Weights of a small transformer language model.
Size: 12 layers, MLP 768 SwiGLU, vocabulary 32000, 37.6M parameters.
Architecture: LayerNorm before each block, rotary positions, no biases in attention or MLP, tied embeddings.
Training: a variant of Adam for these matrices, 7782 steps.
MLP neurons of a small language model. Each row is named by its layer, matrix (down: output weights) and neuron, and shows model dimensions 341-511. Each number is 128 + 32 x the weight over its row's rms, rounded and kept within 0 to 255. Numbers have three digits each. A neuron's up and down rows have the sign that makes its largest values positive.
A block is one neuron, or neurons of one layer that tend to fire together. After each block is what it responds to, as a language model described it from the Wikipedia text at the highest values.

L3.down16:115079159129172077157077116140177132154147125129140154184075169112182097159126108112139114167116153151096139144130139163160168131110148073100144157166151192110082083099156130078095113118124159168176101133177159111102096157143122188113150097113164152088123176144112110109140179106133126117121102162084125116171170101114079139166113130093134153123117133074118153105114163131159201149128122128121104192146100157154123065102152124125110086119124145165098103130114169139099127136173144146132148084176097134146117091109
L3.down104:171116072120115083124073081129158110091098112119171158079103092110067121098105118143103127143167117148152149109130155066092111106130098152108171168118117096113066107132167146062107087136106142119182085145152183143143117082166149146128146163137118114122145112144142130103130138096146117171095150151125105074076062112114157192153096157052129134136144137139115172141140132153150094104107132102162088129109116157150157101224134123126172103134146149153046124106100152139123139097194086158105058145092144110163128140148
L3.down122:181123141115126166106113113131108091179111156099109126178181111136117094112105178139151115152079061132111145122090142139148175138113104121147116101128137090191071097170095124142155110112060137115141133133158102108104107088134088203098158033099145153113112074117146124145089147096074112122125145196137151184105162206117178124144076158075131164109127106092111160190182149116123133181122151073176123134037160117053095102102112077195096099081155108148175103104113144206154149139186081151081118092144102155121201160139
L3.down210:093102118116085129173123137137152096087094115123121200090115112135072110182160105089110120152107112121189149131177163116034156130144129137113090175136112145130124145184107112155117090122177139101146142131129136076157108201146178153181226161096081137161130120151182156131146123118091135123102119180139129125110178139127168125120102128108140120044152131071121155198177129153159170094128128121160090147137147063121091107165154076109117093119115111109100160130103130153118131094087171063102163163060118141149149092129
L3.down316:112097124090127149140074146068155169107155088145115214131094176083104147121158121108114132132197114162144132093154108092097136177162124172089105146118150122151136199167122170111182129136137108110148149144090139082149136192111143105183101143111116082116098104175156175136105126098107123105113131090132190140110148076221142093155115130119129113125088144169095116129107126123129132062141126129165126069124158107141121117136163159174133120155144148077137161078111122152097132190115151165133081152075101179116154095161
L3.down474:110134137206099151134138146093135115186193138105117184149187148066087102124115130064116096164143160107089130096131103083136148053065085131139102184077080164166106171119155091117151156126106092149116120112191112081149134091137132125170121147144124153166131112096144154107083115082082148145145066153098128112106132119197138117158075145062094096103154094164170109136099065191097135054128100118124128131120073120081171135092158167107132143085172142087163147070066112183124131227151148108186155071119135137158090109170
L3.down585:119161127119154144123145172160128063131100163132134118153190144110173120124099072109099062150149106073072153142188143067087139099165127132118145126152172103121119081160106160125119172109163131179149116071190120137136180134111177082130150164125176143083135175123112164092111122146145136178112125124058079153147112174100136090116122157142120173176114099160045122146109090103176128145201147120123117162131134123141095153153053152133122123137108123164162105103170120137106148150101199118116175129108181159189111170139
L3.down720:163120072110107213169113077177143092142150136042113147104115213118107179123114119110121100137174103099110149108150100106135140149180135141071125116058155150056118171140188143103145116110127142125132130129076114159154124172144119043180144081118108108165116127142141058162121144112141128152128101079124071094128153101136158145142051144133125141114199122164106125136092167135114157131211092099148159117132085155118168134119097117106114142156195146137164081163087099178147140129099122147153149122145197089132116070181
Responds to: Initials and abbreviations

L4.down656:142158155153124075122063176164159152146074147137152137111095128099069152138144147137110125139153183113100080169155151106093089068114085132188117117159183177141194089113068158132208168096119099133109151133187149165079102053179089125133115114152117083112095171133106130122163123093110116060159116123089173136163173146076142101144172104099069080135204124123041100136095111147095125143077135131103152088143121116128143135174131109139098113117087120095122101145097116143067141123128065182182133148115155150195153071137
Responds to: Purpose and time prepositions

L2.down32:103169077096143143170133174078147128108111056108079136150146178140127073066119052144100160155171128133088159169167114138113130110127163117084094141121157050120118083112091092144110108166119101089111129136181132123098079154139134174094137160086170100111111122175176094137213117085141116138122107090127150087158147135118164192121094162135111194103123167081152127114090137161093175131099139148123165104119150167144138122109137114122176138080155151109142054144194134055156120150144137101137088138143100134147133152139
L2.down46:183112170163115137141139111139101146186153096093076133135146230116078093135182118139146174113089095172163138110107128090172164099160150132142170117144105221062155160181104159117084147116130048154130136168107112087126110098174107189129166131128079123171123184120137084088119181116146129150108132153093124133160212129127165122157145042120106114088130160120101111056182191085113147088150139132131173076185111132182204126139113120144084129115172185118134097133155137121179131180116072092161134135061141093105143101085
L2.down83:109149119186119142077137056138131121170087103060142142126122176078116136151187109120049131100157135092133118146119102142184076069114133093074152139126166142107215108096153076130122101069117107099117124139155147123102097076153168122124141128148120174135119076076108098193158103111147136189170176166076146076114164142114183123106133097149118160076149155107133158138099173144111173160077155182105163230140091094186161125153165124121159091088108138054137112125154140120191125098134153152133158168102101124129107118115
L2.down269:120153153080080091080151111131189176167151112158086171185155193119098114184091158146145155158133142196122152102093153223131186072150182152125095144195165098138089083147098092161119154183121166137113127149130111127133156158104134146126174140157093091107103151117112165099083141119100080114128160126153132137104088161166149114155140108175173115171148112084108137100182155088098162162122138107115176085139147169096109139120149144090161091152121102131153132147112102122138192092119129200121110102109150163175121183106
L2.down283:147121119107054195134104087108171103101084128123107173131144084113126105165137145211101108104089146103105191089186153154107102122153141137108140153147154139132131150120126163177096148106165093043122111139070127068104141107088145104099149151142124129123133096089110115105189161090139071132172139183150138120109167135152099143141170131161091128087154126157172109123064131122143132124145136138135111155107116074159150118062092118099161100182203114072201121138152120125146110176117100147106139097155255166164100103070
L2.down614:132133163142103164123098140125146097177068118135175125123122093159159145147131158077153136192085137148124114117188168125150150095161130138100107141107080138138189123107128137230144127076128078160065174106100059099121124116185166078147149122171180109119141122110131071119146123134129127148147116136108160126137134176105128111090112062129119176066145128128160121164145144152105136113073149110099113202147141102099146135084119096145145124174150121130169105164131130128191075191092084127108165108068103113204116109124
L2.down689:164143150159102163087130069108136205141161136065136168148132175120115134062126148129099090140149176087112137108074153096119100170115082144111135117153175095094108125094096135151107147121175069108145119155068105150142170144099172079154145144139176070143122212200117174163145106121084097085130106098111122122109109081069123134087153113111171144178112111083141087179089178122128095111134127125141102156145142144146173096093105063088088149093107119110107149167162071059116135128127152142165144155155166163140134131115
L2.down758:129157091177104173210175070098148117192097149054109109139135126106147132135111107142146135101135170083118091143186118107115093148127167136082203140182187157131174145152088125149140138150157068118108149156065153079101146108143173112105159119113156084078164143174117136140114149139183056142134138118056166122151110151082149131134125115117151071182118129144147063133056137120065093164146075117141197151093153139141109127121108127105087120122145133110160118125129143164200160111108100172144185132097165177090097105189
Responds to: Short word-start fragments

L2.down8:112087105133075165131107115139089098132054099149143128135196108119170232113134142151087090134167083134117102131140133123107166140133104154105167098092167070124185122086104164160146144185121072180159119102165138128088131087146102151107130120144108146087136152154094145110131113074139145146129160130076186159122144169056097180137115158070110135075111109091116131097138092125135088114186184110139133100108113204145118093102129062180117126131141165135149135152136144091091109160145134128125118124093195119142166123061
L2.down39:095162122150140142180083188111142141095096118112133127102156062123097177132105164159118119124144155101117062151104092136090108080131120154115140161201100172201212121099077160180116108136163137083163154091158137150179120044134036145129123146099118084131086177084129123122129155105132113056090114140107143137121149099132159140118183162153138087075135142128048130139118123153120101134118113206120118139092085143130190142105135079140092109132138201152116090125126117112150135124132107170153121111090141152177134103098
L2.down143:128155143141146092158092149157110137116107145130126131107156095147194132143122162069071147115112095157099152115120162105187083106128105103145159125173125130183103090108144149138165101181139137102125137151195132124130132070138021191092180137136131059096060131116138102178130112127129132077116102093185109112101150136159119121095142178160096105150131131100088127119054136186095130106065097111125146097087141164132114096146115097102134134118093169125138127152154125144134085124191093162136158161178104149187085082136
L2.down169:154124095119075103132124100155107112116123118126131107140142110109169194169156139105117105113097118162065123118164091139127144099070176124093116110152126138099143108113125150115150118103090149139143113090165141150116073124095133112121145097148172149139174147141124103093138150133136194152126112110162133147071083093122062139172075109109167113154144106084118137067107055134128125069093098135107128180130098124170114171159113122101122096180105149119097149202144101125112137099152161117140203137084064141122122094129
L2.down260:116168155174168115168062139108164129141118089134120160133187091119110187120156156148090126128167221130090073150112149192141112085102139140135150172111218110150144099125105185163144151167139081114173115116213149172141153065165093132131194092154143136116088202079188160196089108158128133132153155071160209134108089102126152156104141091140118076077137082158044130105095111104062087131169137128130108124170061121134178125106102080159132104114094145124120094121115112096117088130118097166126113122156179123118097123097
L2.down291:186200140157111099137147115140169115137079123079125170139063109149107141150144067130105089102105099123144131146146131181104124076150188159117118129112137113159141107109075128083140156108167098138067161090115073140118065149158143092077093106153148096132179085188186091116086137142052164113109129143127168115152106118157154144147111126125197058091154167137144033178111163134135149102079206152101209080117093175159081138149152128135143084086108067076159142095123166179148117108121107157103159178064129113082144124181
L2.down324:138107115142064137129048169072163197137130102142175137143186150141110155143116163061129107094180098117112100109131142131157135127142155143123140098170140081170182092118125107132092113110047090112131100136124179146152159110129121119139147169094145147138106126095134128125189115173124127108158125207087153134097155121115163140105175158129157078131116129113104155112071087127118129089099122130177094096066088073166117128089123116138115147115148106102149095152128099049122154177143119147122170115146094158154057163054
L2.down559:064158135124177153109105129122127147088082154100118106124074123128136146104135146143117058146125104114177104139128141143138109158113110136122134168136079137106090086129089188093139123101148103158206110133126197112185161127160143156139103076120141152174149147123129141157148119135154127091101191150185106150132151116084111101114121125135110100125146158143103088128231112090140145192128131185119099142144093108130106151096134126170115077066185112186105157067097175107096139142235113215115102144152126164153073162102
Responds to: Preposition "for" after nouns

L2.down45:139190143081202157182137169082150153098127125168145104114152144148168023158208069120118082180144071120079138110081128146065051134114162112132122158104125071140095133138076107113105146167080176136148137151120109083128134173128160159125150106097128125139159198195135205137217140124185167072125145103166136155190125118142196097113107094079055158118154124169096053146100089128189107124155144157099118132151093102110101183136126179085151127106101137134140093140139119100170130118145158129144101152123151087147122135102
L2.down60:107097119089064156062104152176135119122108099143082107124094134140108079126143115178102141147158135139094066162158131110178105164106091135155164128118213123085186057180051196166128127095122148138106155067125100118160122094080143144121122133119146132103087169122116150175106122136137128094118181207158087145177098073137098105130138135103123138168160190134183177124105152099136187168136149178077137047162064212129113128166121182213088146131125104089117072125109079122050127108057134139138080134094081148099103111141
L2.down268:141199156197138137124134129137125095188132154112146182190097127169133158141120176131117050156156166171139138115121127136129134132108134121157105112195145119137074121107098127173171105135133093099158145165106107116134107109126151149082172058099200119158119104105095092168127154139097143118123158110172108149093097106171150203159127135135156065172125094160133118127085140128192113151161126131104110129128140178133103132120150130102106118154128116122127103139085030137158140157120099173178089103125172175097125110110
L2.down284:158111143162126127120119074131153154060123183077104144151160157141088171113102174137168168098110155121104162125115173163114145093169096111100111066129171108109114131143113125148156113146067055128074151132129123134101149108198063086134130172084148141147134184138132119065116080122145160120156171094127149153120177123107154089175137172095157176118202174135116075189176129086105153168184135135156105127161168137060127126113179146165135138126132114152079108093132161143167136095084104149063078177134107094117074134060
L2.down340:129091147145143085159059085131144112111112171129147127110101144115127109127147137166135187103089189122069107154167124160112088153117165102129166149109118132162145112109124158135130129127141170112118190104123141180144087118144091151119102071179131101113130136145131106200154137092116123088151192200191137110186099194117189145135075088086096148149167099115079228058062140125123139144186114147122142148141098174133113119169120152138129095077079125099132145147159131141146087129143165148159126115143205078110137100099
L2.down447:201157183108143164166099164102125119125071116083126090125115105113117157116119206159135077115073079150139119120049153105168211131160181143124156159127090119107108152143149089123162118078175130084094094161076138126142105146092132099172133115158167088132128103161161111131085143130123126096108131165218143149091115127157101091122106140094134165115114155132183134106201108145167072086092156134100061069122100165120104055174082119055089110096117067199116136063087093120100134087103117145139123074116173195059140151138
L2.down660:130131108169155070090110110135143099107105119111087076141063111103073120141118107161202132101147126155125124089156090134146101128132150084091164137149136114124091152107122153119087158119118088060108060117084103148147097131151134140142180113105094145143110112145141076151106143158188140108151107160070121177189105163162095181117172099088147112112085116187116109090111128094107119107149110168148208110117112172119145217167111136133140072106178163148187156140113149119118112104136115122108139111102111131109150115179
L2.down708:141193128130137069182127103161197119075044176126127075138121145123041087159162135126140080160128105098085162144149151158134164131095093131052117167136104096190145104114102129120123120168138091085117148192174146162159151119210150113129120074122121150181142097159135146128150099170114065137139108114129115127154069149128098132186092157116140144111129144132133126128125137133146077103159082124102117127101144136125102130143160140137086123099093107154118090125122089100165139090152068131170153086116147176113124087104
Responds to: Sports stats table numbers

L3.down21:132166106142114083162097223144149106153097125157152126059145142149135193138169146153112152096141167102159102167100141157135182126128098113111128133161153138170173061127083143100135174141114116158080113170145135120104130091125056093112135165131101131125098119123137065150126124095107151082179124134140131120063107129116123157148146187167145073137156108136071094127129126126093064130103069185106171083126116122104169073125130135139152108067157135089149067120104183127062135133146064092115181147105194103118159109150
L3.down135:168154111157146117129180132099102139088107098112114074126136117177119128134152182102137127147082158115148185084121064144138097120164131115096140148047230047213102104139130158031123128187157124165057094121120146157149078145117104169113107229145089120130115142191091101080149079082151133170177119076085113104134120172128123144140141194149112137133102160094105135156145142073089157115163107185139196174199106101110140136123094122112158139094097116182210137111138116130084178100099153113107098109110135135148088110120
L3.down216:126123159103138153109156093162125128125150145068210137202129109145105135108139107147032138172179150103140091122094120152158093188148118136142127098186124107152151141115122157132122131040144176119156136154084146143099101110131158154121181180197152163112174104118128128103104183146161103112096073120090105088113098149183156190166127160187091102134164135088162184161104116122148136138129137174140156144135094187115182154145162173108138161121135134124105178100080128082075133116132165082131126140148140162129163154161
L3.down364:119097080126113160166113150096094126124131136151109111102185127115119116149125129139097081181071101132167146122142121109112125104102064128196154192139104111054132095116119149070146113089104081102129150142126172117054113101120123146153132152076142135126144121153158120131110086128132115089128151134110135163091184156088112198118141132070099122137144170113114077147126096075125186124234089143179168126128031117148073145094141073126130119118110099152100168122083112116120142098134139069146124117166154199207114102111
L3.down463:129046122190161142124156108179075141113105119098113108164156141155118111183147089158094129097179190141119147110118090144083172114139121124091139139111170143136103124075102140154136095144108066131118143136099116142180140149174119123097109196149182153125088200144135161150145055151127136109173147133110114143105079106072140147120090172078107100119110101111102167164109134137152164124171084137171138131135089164092132166079095116111137127141126099126140047163140159137099152157146090152155152189123156122141167159125
L3.down560:127090130156101052171155134113115165156106189133137139067235111172128169146131134135144172127117152180147167116139127200128161105138152135174129118075179086149141130135064224103114120142162109112158120147146104172155121118171095102139095217115132146104111147161093142135127090157119173134145154154122143150102140112149138127158178142112150132084110087182077068170118148083111115110105118119119160083140110186163128197152099140111119118132070118115125094175157106177163173109123107111126104178117083071188081100116
L3.down696:107102152075065090135123157084098104117137104122122140104178123127131119142052086180187133150140104158161130128093130191123115165108080142157167167092126091059131110095140116097163107146161106117068145095115127115134133068128101103155071213156144099135117132166140105125150094104147163187114102149133190169139181191103202144051126159102153069128110068153117104080110185130161128149127134078095150096143154086186108151131165115171146095186115144156088101146121086159097083180097166103128109162152117130218139107146
L3.down747:138084120113134138075177140150127059149131146097129044169150171131170098057148102173149119145105143146081152135089123199120169148145123119075079110133181091166117066131098116094114145123096123135062175118154125141152150118158048091147140139143105152157095116131089161123085132189153148153159101095174113166139104122082127126120111112154121116153089116158107117138152146121121132203132159113103091145111139120105137200066107172194078163142167136192197101177157139163149122161195162099089146140135161087096118114142
Responds to: Paragraph ends; governed prepositions

L3.down22:152112117083101170141118188092106052189174155135171141145124194161119137108149126146094094212212137130088108080075146139117102159147188158082108178120098132113175068155126096088125148155155085164173121074160131161099156125145068121125120193111144095153071118123067114083146072121153112124147134077151133148139158142152131077104135144115154155135139110162183106116125140148099121121132176112170149164117137089090126119102119162175088153034083069126141173134143085097117170139148084131190128176124140110156078147065
L3.down29:082151204103138185171109130104116104135159118083112126136123152128090134140136149119168099098102076144123101115162078095070130139073048088143110221105136165081118156127099131118122136158135162070150157119125138140157085114120125161093158219114126152162083154155103151122108147168198117071121114141141136126158136089148137107145090116151192097065101146176139124077118080111105127111121185172102144143124080129143141138189123115127140110116082187123107142142110125116082120126136133107117105136141100144222140123151
L3.down180:134085131109089161119066169164126131132134129114111163066121132152092112129148080108160174091107124091176169067142159138127104126143131117178103168130157150133152130245148133093120114187134170139130129084117149157199141135063148113140132098078100100108108182132083127193093228155129121118099049156151146120108191075098148123164178082102178139118133121111126123112106115172126135070114146136129143145126157096160131078173050130146127213135110148106160146153136141156143143112141149101150114140089093078145139097112
L3.down312:102094181156146185159137076137169091214059161162134143088156174091117121095048138116153160120114087090115125123193098181072080186137148092146109092127143129158116077150138074128097183113103178125110183151183133168121137156114168115130138131133155096157156118121102166166109157117129141181177134136111085132111087132171127118085135103115145162135131148093108135137145149147178080133094145108121147076130145117122136059127096148100126151131072115140167095159127166146090098177075160127143036133085142217084129162121
L3.down322:120142120149111114169112124137148180121112115150142135102127146192140151155136146144139145083134120162146132098150148134044097086169123170137118107161155131119066090130142138112114110134144204098160146110054104128138083122140126161177159127102076126125119137096154121112088118144118168162098094125177117102129120171121137141113122140110134169097121113167091130124171054122163061156096075130158177165111137143156131127132168143196146148175102179142095123134146110113146155115151157143168138152127112067145088136117
L3.down361:153110091083140106121086130151162110157111140064139155045158120149145119049104122084079132114080142131122117079122170109117123113124188132142138183137157145087084088148077095087130103138123121170182120127075188135153125169118148102097117132109128135103114146142118146145155136131121147151094084126038150081125197139139164130120133141061079149137111138122129107132079132152117158114090148131108153171105142137121149117144137053152171094138132151083170149151146150093148132112155157173150165100107064109137087086064
L3.down550:095104198122142159156096078125105129141111174089145193118075129114175054178092127084136125106131101097109131143146111081152055175082079153103113129086141072117148096106126126113159099102148151095120163165111146135152148136146153143153164078117114137178148136198130190151174136105147141057098085117176114115194134117128115130112088136111096117113157131097118149111158054170150107087146144192058080175192090080157079100162136117065131110118115149104082147100112083133143162107096100126121119111114105077092069154148
L3.down657:088144126147056125140102098064152146108052148126089106117174197142112105151127052129255105108163142132093091143143118127095043125135155115145112160147107174112150150106093071120130172096196108129169116183129138175134110091126032102175085210102132102115127197157107181132165136128156100093161100142104158103159150173159101076115184098093164109124109121125100153113136135105097133133108132171119178080162143154132093096141145151136127176096050145153119134128165123151208147168131088179084145065096128090149117079157
Responds to: Table cell numbers

L4.down687:176172113194084109170130098132126154148123125183096131131110180097121138121141150026099182049107104108109109125104115076172078167173119100154219115086136119145159143112119168132192122119184117096132157151173149121112098132164122088108145075134122136100119144127105078159141142186142199115127141104087138162178175126159091128144124146117166086096110131142115083195134128120107106200135156235156081132097140117133133145087156092198174161164156107152165198133158112150157160094091151153178156156152148145112118115151
Responds to: European-language words and names

L3.down368:127155165175157121118180172130126114158117116143166201136100150080123143149137165116122156113128105168106129089117139128020094146055126073117185104139176120089133095152111125146139100091123113161109148101129168075085114101108143135145097057154142160187133114150102205147142103149128117146173145115146139134070207143126100141119140130172113188140128144164177067142116119136150115088136135134141150100137117115106084131138186184094164129081151156064134119155151154094109153133095110115145113089169165077036160134062
L3.down373:109138104111088107107083120147079084128185137115193076178156192099123114125113129131121149139091141132115116126109117111102114109134164105118111207126116119141194097138127108151154099058167146165117134096150099103119103117123137100132128148160109177090128172098084130151177125151142153179077131099124098142128081089055087156178150121156105125177158145125056102116152115091171184099152176140124191157160115139168148228088099134213129113164194141073154121138123097078116117094146193152109125121075116125145124153156
L3.down424:152159110185160155107119164203147101140127103132120154160144147116071103146143142109150082133126190135195115131152148156127133089116122143119142108137167118108096133142086122145141113077141146185145130136178173167136171148148212153086094078121142124122101157115117131118143139130144121144185177175094119116127123188117147103132127112101146131151103134090120078156189081108073150160087111114101151124158141176102089136125129146163130107185117149069171108142172151117156152121171164121151131134133148112074138133061
L3.down543:128140137126052081144123130134106142136120113140152189135123047091120139110101168183175136092107123075052105126175097114139090060088145083111126108100085131115115120138120159125137131175140115119082160160063127119110148130114085136103144139138073132120158069127116222185132139137104130107124180076165154126108123135153136176116111134119058095123160144173103131164141070124109116128144119152168168121133086193158082142147200142154163076134096133118145136118092172096090105088130115101145075119137094197153145155187
L3.down617:151178125112154134124082066130136135154138182192104133095117166118122109084099124105130122090070184101135132073172192161117114143159126149099176127105126117168200072102144185124182109071164126113086122142144104052146134097153115078094177092129151105090139129092110084254131133147093195163121133103113163165105113127125175145172104154118105117090100073127134068140103083150086113177130162167077115138164123094111143162102151111181120115151150143108159180155104135116143168110145094145163118188146199124130046089138
L3.down694:136121167132114108130176108132135139137136078235105107116139193086155099132159099110168121089120133116129081147095091070104104134226087105108070087154147143148076087109090192119080106144145120161144102094187098166131106127150157072118160111113124109125153155113107118160085119185198141116127131092173149143167082186054122085184106134161103106115158124137101123099128144106143161115162135119119166138165095121125101123162102141190120151154123123122159176117131103158093146190173166100096134151108042123145151162162
L3.down717:134127117197167146122100113175170149151126095179102109113162124134143156077149090133096112165171091150093154143157064149170148155180110111177154169117159106108204154165159156101070114165110114160095133110148140190130176130153162075154119130105120079103176146106095061140174125155159179100129109200097113137158126159137122069145090069157130083171130123119139148132125123146117106130145115129135085130085103122152099167111059151079158168052106128146145070145122121149120144131084106093205129116102116114130133105119
L3.down760:144074120178145152095202131197195177129079112113042135148165139102129150101089129151123133095155126218084111151112094095170125138190153125146111049107159121139153100143124100111134146113153112128095086125126131120111116127074096114143140142091153164104162162075090111135176134212141147103077209107131153125121129120126122134111128157101148132129084156149120106214115121139135076146171122158108148136126120107138138127035151173180092130139120106135168122110108114140118147137093150143161113097105119159188115118103
Responds to: Romance-language name parts

L4.down346:157138205112115168187094143103134164175084136120141223150091127107115060134099163114154126132124078108139147154119122165097103153090141142121147131088118118164099155127158147104166126169143126159144092112097127099174081117122144215118197131205075114142142083137076166096157152142193132103152182134195126170130107128121135127158076122129101044131131131188119111089151119076125102072112157163063098159140138131138117148138102153121117121115112178189158097107047116121093122121109093115153095119107124130131114154113
Responds to: Numeric table cells

L2.down9:171137106149110131081132110103146074095150143098189147074100140122077185179143106056139122132156091119146131136089105122125144104135180146106118135057156153134102120087123171137122197174123124098112136124078069161161086129162118082158114154106128131202126144123141087103118145064103155163115155104144125109131118103106136079134105116174120141120091125177132129094215189179078125102112146147147139067074202099113133120178150167126172140112179112060141164136114112152110158116179133131094124170066159115155108132151
L2.down151:118160113198135126182139145117080138068114163078153147112134153161096183172129131081141123126195054146192211100121092099172082165124122073136132133171136139104111157141123158142096124170161133162112126165065151118010100159135120154134116111136108169110143117142157143174061079091134141129172104172139162130093159106142206134143102106123102088122122100091103189111186152114098143056108115087209169207108091075202097145116102145124149156107131120086119190113124133091112151133147159149087143118119133089150086179184
L2.down166:097120098128062151080121144136083143103094174178134153062113135091130160139140119133111166088188102139172116110079148115129119106157142124088093077100067206136161196108147178127151112202157119147128168195196109037103123158132128110119107096085091191140142115132141138130052144094128122171166151122143114139092150096148154069193121104100103158104158081173131183095147086147103145075136112095123137134153122074102110160113096177217135106157172162121159185113120127145113084121111150141074133105067150107161089094095
L2.down220:143087121074112134079108150134151151098082184067134111116153073165150197062163157156146123142141154049166118144077124117165111154141074127138067163148111093089143109112141063143133141124141093118097159110115161117107178186118150123132159119117093114170116116101170170168114127079138140156104082138135131123094147132083181162113153135090107131055149139100096135100100121104055135109105148110138136142117182096128143127120152161155156118196099153127173098102161123137093105092104141124189120105108141142166114171110
L2.down233:145136129139112115187150092177186082076189144170143168168124119168153175096061129122118145111113131131121095150129079164190123096147110155046111159136150040134127138186109151149139094105145147073174094176191104067116083141123113119160157179111119093194161162143093105078161100110125034124076063107121163116149089182160190154124074136136109074068133129137097130129095155120095176107126120138156127179122156134101162109124108124135140124156099111140099109093126106041115075192157117171113159104099104137161116128117
L2.down476:093161106107106100149112169115131121074110130149184162109161230088157123069156073141089098094137151132117124109161179107176157150239103154094170155153133122112184178138096136149123095095142131163177155128207201105132144158137130052168137089106121135176123091148136102166146080046122123150111177135144139105116093125157182148111091105123112107080154145153094127156173133126060115111134102159128087123113076117104123156152152133122136073088136105093156139071100123134154118131107171156159132144083114092159096133151
L2.down489:120160135128177193125151113188119154127076159105092137160096104089084180126119114109091132153144161097140102152087135141117094117115131090186204079146123080119152086104161154167095114152149126134125139106111182154089146113095134131165099167145098124122131114076142143141112136132122107133120077127151167099116145146142176066182136161091108127128095081102115162101168142124142133073113136102082090059078181142115150190080056132129128159094189148080201166157167140117168093187174174166125132072167106142132096108157
L2.down611:093151099093113086154158123090076171125088145137137108099104113170188143099155082118120140151158101116088126118141149133146139146168145143116089107092220131154149121126145138117184097141148138044161057094129179048119148195128111129160102094061170111159128172144172110133114156089139095142105094151151094100080094114059123164107128164075150077121134122123186155126153102095144107146176131140103126165194163131128128106171134186216123122155078098142092153117142116125104138083167149184179175105075082184220135133156
Responds to: Word-initial letter fragments

L4.down192:139081128095096088131147102155115055127131101096145141099109087120145109184183089145065121115194098127140138081098151135109133153137127137065133136148118139112116154127062149100153102200175119138146104099141143137114121173133089144130138153096104172128191116158204117133045085129171175152140181122145148170121151089177153114147105160154087088100089160112112118169189186162116126096170121163081118026126155161130105147119121148032140150149189111103151129128091122130115153119159140095139186165076126097156159095170
Responds to: Capital-letter starts and semicolons